Part of a small language model's weights.
Size: 20 layers, width 448, 7 heads of 64, MLP 1792 quick GELU, vocabulary 17440.
Architecture: LayerNorm before each block, rotary positions, untied embeddings, attention and MLP in parallel.
MLP neurons of a small language model. Each row is named by its layer, matrix (up: input weights; down: output weights) and neuron, and shows model dimensions 128-255. Each number is 50 + 15 x the weight over its row's rms, rounded and kept within 0 to 99.
After each neuron's rows, "raises" lists the tokens whose logits its output raises most directly, leaving later layers aside.

L15.up1741:73 66 70 59 79 52 52 30 40 61 49 44 36 64 64 46 37 66 74 51 52 52 34 44 48 74 57 53 45 38 40 08 45 77 20 49 40 43 50 64 60 30 65 31 56 46 52 44 41 64 38 30 55 32 85 42 57 57 51 34 35 45 37 60 56 31 61 48 20 43 38 46 66 64 33 42 64 40 47 43 68 56 31 32 35 47 49 44 47 45 51 45 43 41 53 32 20 47 79 83 38 41 45 61 50 39 59 88 43 61 13 45 12 45 44 76 50 60 56 49 46 54 45 63 68 46 45 73
L15.down1741:42 50 65 70 30 43 56 85 43 31 53 71 69 54 73 54 80 66 75 83 38 55 59 32 53 62 58 48 63 45 27 58 77 56 92 54 53 42 74 32 60 24 61 75 36 67 43 26 66 76 64 37 73 68 60 67 64 48 72 29 57 58 52 41 51 62 50 74 46 52 62 20 47 60 65 52 38 73 53 47 41 45 44 72 72 65 78 52 49 48 56 51 61 55 47 71 36 72 79 41 53 42 61 43 53 58 41 33 42 88 38 45 39 32 55 29 46 34 46 43 27 36 60 41 43 56 58 61
raises: ".", ".)", ".;", ").", ".,"

L15.up815:50 43 73 53 46 70 44 57 51 49 52 67 53 56 71 23 45 31 57 45 66 59 81 30 43 38 25 65 77 53 51 56 38 77 68 39 49 52 61 35 39 48 54 53 62 34 55 99 81 55 43 28 26 38 41 69 65 71 43 62 13 33 48 46 43 58 53 39 58 45 43 50 40 43 69 44 57 55 47 67 44 71 39 32 55 43 45 50 68 32 63 65 38 52 56 46 42 71 49 43 31 54 71 18 57 52 36 65 49 64 49 49 45 58 62 63 68 67 54 45 50 67 45 55 62 71 85 55
L15.down815:68 38 77 56 45 42 64 68 59 42 53 69 41 39 38 78 69 60 47 35 38 55 65 59 41 49 69 72 63 83 53 37 43 70 39 50 69 67 29 62 55 79 48 51 46 40 83 40 63 49 36 55 62 73 16 45 35 50 73 65 49 52 50 77 63 55 36 24 60 32 45 52 40 48 69 71 44 71 62 59 36 57 35 37 33 62 74 77 62 50 74 42 68 47 53 80 46 55 70 73 19 11 51 28 42 60 22 44 61 77 59 79 45 59 45 23 54 46 26 42 35 52 50 56 50 56 68 39
raises: " with", "cy", "age", "'", "aged"

L4.up1279:81 35 52 46 53 25 61 58 54 43 54 76 62 48 58 49 83 38 39 57 51 65 71 79 38 65 38 48 79 62 62 39 37 36 26 60 55 58 68 58 59 46 50 64 43 46 72 80 56 59 64 45 36 47 69 43 39 49 80 59 36 83 66 62 54 35 36 27 28 80 37 53 60 78 45 55 41 31 51 46 32 57 72 31 42 58 60 30 27 47 59 39 66 67 38 70 22 62 47 46 30 49 70 58 55 77 74 49 21 55 52 62 71 62 55 65 31 45 53 11 32 29 20 48 57 52 40 43
L4.down1279:36 31 59 61 67 37 52 69 33 55 59 65 51 61 33 34 60 76 58 56 21 43 50 38 33 33 36 46 64 31 39 55 41 49 45 53 73 55 67 43 32 54 45 38 55 35 39 29 79 68 42 30 79 47 46 76 32 59 45 86 49 80 29 55 43 61 45 28 47 63 40 30 60 65 26 42 49 45 58 42 53 46 48 58 64 59 58 63 46 71 49 44 27 31 15 61 26 63 62 50 68 78 44 31 37 45 54 34 54 77 68 63 61 54 51 43 45 41 44 46 35 28 41 48 79 36 60 17
raises: "\n", " During", " While", " Following", " Among"

L15.up1678:59 59 49 33 55 64 81 35 50 72 71 72 58 53 53 43 47 20 38 72 63 61 74 51 52 22 61 67 36 52 64 53 45 45 50 56 64 53 64 16 62 73 46 51 64 62 56 68 28 54 55 28 51 63 40 42 24 60 88 44 52 20 47 50 48 45 47 51 68 27 66 28 39 38 43 60 67 81 64 61 48 39 54 50 45 68 51 55 43 37 55 21 71 65 18 68 55 76 51 40 37 62 47 45 69 73 63 54 64 40 42 64 50 45 77 92 40 40 44 96 75 60 35 47 41 69 22 79
L15.down1678:79 67 60 42 45 73 56 76 57 32 52 51 45 59 61 33 56 35 39 61 53 59 71 48 49 57 37 66 55 80 48 53 37 50 66 45 61 49 63 67 56 70 44 56 61 54 36 42 56 58 27 57 57 46 41 70 55 60 95 55 54 41 23 22 56 54 66 46 34 51 64 62 56 63 99 58 55 66 58 42 49 93 65 78 68 88 56 54 54 53 76 18 46 53 03 30 47 66 23 44 56 73 54 56 54 65 48 61 46 57 82 51 55 31 35 49 55 33 81 68 34 56 28 66 56 48 58 77
raises: " it", " himself", " him", " them", " themselves"

L15.up528:44 45 52 29 58 39 48 31 59 47 60 62 59 63 38 26 61 42 35 45 27 42 53 58 27 52 23 42 33 47 62 68 49 47 78 59 50 45 48 13 45 31 66 38 55 33 39 43 56 52 51 62 51 36 57 43 46 68 43 46 45 54 67 50 41 37 66 49 55 66 69 36 74 54 57 80 41 35 49 74 59 73 41 46 55 67 36 51 59 43 51 43 26 45 42 33 28 36 45 52 45 41 43 38 28 17 75 75 64 33 31 54 79 12 53 46 40 49 30 44 63 33 42 35 37 51 33 63
L15.down528:36 19 42 63 70 39 30 35 25 68 65 76 44 55 71 35 39 27 71 27 46 48 38 56 43 67 67 53 45 44 43 58 59 65 38 63 42 60 27 22 65 56 67 44 52 34 42 24 51 71 44 49 52 33 62 59 75 53 43 65 64 55 54 36 24 55 36 45 55 43 37 45 51 63 40 47 39 29 27 47 34 29 63 42 50 57 59 11 64 51 42 42 33 49 42 37 46 26 15 49 26 38 50 50 51 48 64 78 66 42 49 42 53 76 42 88 77 36 56 56 72 92 36 56 37 46 42 60
raises: "ore", "rap", "ame", "ree", "akes"

L15.up1377:76 50 53 66 27 24 60 62 71 50 52 54 71 54 46 62 59 78 49 49 59 28 29 43 34 58 30 72 52 36 39 71 45 49 36 51 68 51 57 30 49 39 57 76 71 59 25 82 72 19 88 51 77 55 51 38 50 77 51 47 43 55 36 62 38 57 53 69 34 52 47 47 49 48 66 38 55 58 72 62 70 61 38 31 62 36 54 48 50 62 37 50 65 56 50 64 24 70 58 63 51 66 43 49 50 72 58 62 46 69 56 50 45 61 46 41 62 55 55 31 62 56 49 39 54 58 49 93
L15.down1377:48 59 54 72 48 43 64 65 66 40 46 73 68 62 56 52 75 62 65 70 55 47 56 48 50 62 62 49 67 45 40 67 50 31 60 71 69 80 62 74 48 56 51 70 54 71 58 57 51 65 58 46 58 65 71 47 53 67 71 60 45 71 66 49 51 52 67 90 08 63 62 71 57 60 54 40 54 56 57 46 40 65 99 55 69 83 52 53 49 61 61 41 60 54 38 65 56 56 56 86 58 61 56 49 49 74 45 51 31 60 75 70 63 45 72 66 21 53 53 73 31 39 66 40 52 42 56 68
raises: "\n", " In", " The", " He", " A"

L15.up609:31 49 40 30 36 59 49 52 37 43 69 53 51 44 38 27 73 62 48 12 70 53 41 49 77 56 31 50 41 40 45 21 40 66 55 62 48 63 51 56 76 54 54 44 33 46 37 61 17 45 56 41 58 66 44 55 36 48 54 62 64 52 71 26 83 16 56 64 60 44 45 57 60 30 67 43 56 48 57 55 41 38 62 66 61 51 39 47 53 47 31 28 57 39 64 50 35 64 43 47 44 24 54 54 58 48 40 35 54 72 48 66 64 45 33 68 72 74 39 25 77 43 56 25 34 41 27 46
L15.down609:70 45 68 74 60 69 47 48 51 44 39 23 66 32 68 46 56 69 53 42 61 63 80 47 45 85 43 61 48 67 74 84 69 40 68 56 55 54 62 60 50 53 77 86 54 62 41 72 45 44 61 38 34 44 37 59 71 59 70 54 42 60 50 64 40 67 36 58 51 55 39 55 37 50 35 54 37 56 54 43 25 66 25 48 36 68 52 52 68 55 34 51 36 68 48 53 49 38 50 62 58 70 42 52 40 45 70 28 52 42 83 52 75 70 60 43 60 79 39 73 70 42 65 62 61 48 70 55
raises: " in", " at", " on", " with", " from"

L15.up691:33 38 37 36 45 55 53 57 51 64 65 56 65 76 19 67 56 25 57 81 41 78 63 30 47 66 49 40 42 36 70 57 61 39 56 54 45 45 40 41 71 66 76 44 52 43 29 48 32 39 51 33 37 54 29 59 72 25 35 38 60 47 72 45 26 53 30 68 56 44 70 74 53 23 81 64 41 47 59 69 60 32 31 49 46 44 43 56 61 58 59 52 61 44 58 80 38 50 58 61 56 37 44 44 54 42 61 68 39 14 23 36 33 49 49 49 67 20 42 55 47 34 55 57 28 79 53 35
L15.down691:56 36 50 47 38 41 67 39 48 50 23 52 38 60 64 31 10 42 37 66 49 76 50 46 79 63 41 61 36 61 67 44 60 60 34 57 58 62 44 42 38 77 47 56 33 47 46 67 40 54 68 58 46 65 24 49 52 62 59 52 73 61 48 33 16 39 20 47 39 61 58 43 45 43 56 43 54 58 58 30 56 14 40 67 55 49 27 28 41 43 56 28 48 84 72 31 60 53 41 63 29 60 75 24 56 67 51 29 45 64 37 66 51 23 69 57 23 66 39 29 55 42 56 78 50 51 63 45
raises: "or", "erman", "ord", "ers", "iver"

L15.up900:74 50 20 51 16 55 61 30 76 56 38 77 49 36 52 46 40 29 60 52 63 25 48 38 59 51 42 47 67 22 48 30 16 60 66 54 54 33 36 41 55 60 08 36 43 60 42 53 64 37 56 51 40 24 39 51 60 53 61 37 53 63 23 40 60 73 45 53 56 90 51 62 78 32 18 38 60 45 45 80 34 35 15 21 27 55 34 41 42 31 25 65 48 61 57 53 53 53 24 33 47 36 65 53 70 32 78 56 31 39 52 49 33 45 51 49 51 37 50 47 59 37 34 32 62 30 37 68
L15.down900:74 74 58 52 59 43 35 52 39 54 38 92 71 74 40 47 58 19 39 42 45 50 67 48 25 59 68 57 55 65 34 76 39 66 32 43 48 61 40 32 41 43 67 58 67 34 56 46 48 55 16 35 69 58 61 48 50 55 57 36 45 39 85 90 80 49 65 34 62 47 45 65 51 29 68 56 65 70 55 53 31 42 38 44 52 53 40 49 80 55 36 37 54 46 38 51 63 73 50 35 52 55 48 66 62 64 34 67 66 64 59 35 59 44 31 28 55 46 40 55 51 53 61 65 67 47 64 51
raises: "h", "hen", "hi", "hip", "han"

L15.up158:45 62 51 79 51 42 39 56 51 64 37 31 38 33 18 63 23 52 42 79 37 62 62 71 42 07 70 62 64 59 36 49 55 51 47 59 98 71 51 45 66 56 65 55 25 53 44 56 57 61 33 57 61 48 35 53 37 71 60 42 76 50 49 46 56 53 83 63 45 52 94 52 40 43 51 73 34 70 74 66 55 45 46 30 53 24 47 65 57 55 25 35 38 44 60 66 52 57 37 66 44 67 34 55 43 43 41 67 50 63 19 37 15 27 30 37 62 38 63 91 38 55 62 31 41 67 58 38
L15.down158:68 68 66 54 33 50 52 44 38 64 47 47 51 22 33 68 45 68 49 37 22 68 27 54 62 25 07 50 29 60 69 68 57 43 55 56 99 64 48 52 28 63 43 50 67 79 31 36 38 30 51 35 62 48 51 59 55 28 58 19 69 60 55 29 51 61 45 54 57 47 43 48 34 54 35 53 55 36 45 48 83 52 13 42 44 40 50 46 64 62 38 32 50 60 42 70 34 92 36 58 48 19 48 74 43 43 45 78 44 37 56 42 48 30 57 60 20 19 43 51 24 59 46 50 02 24 40 47
raises: "les", "ins", "able", "ences", "le"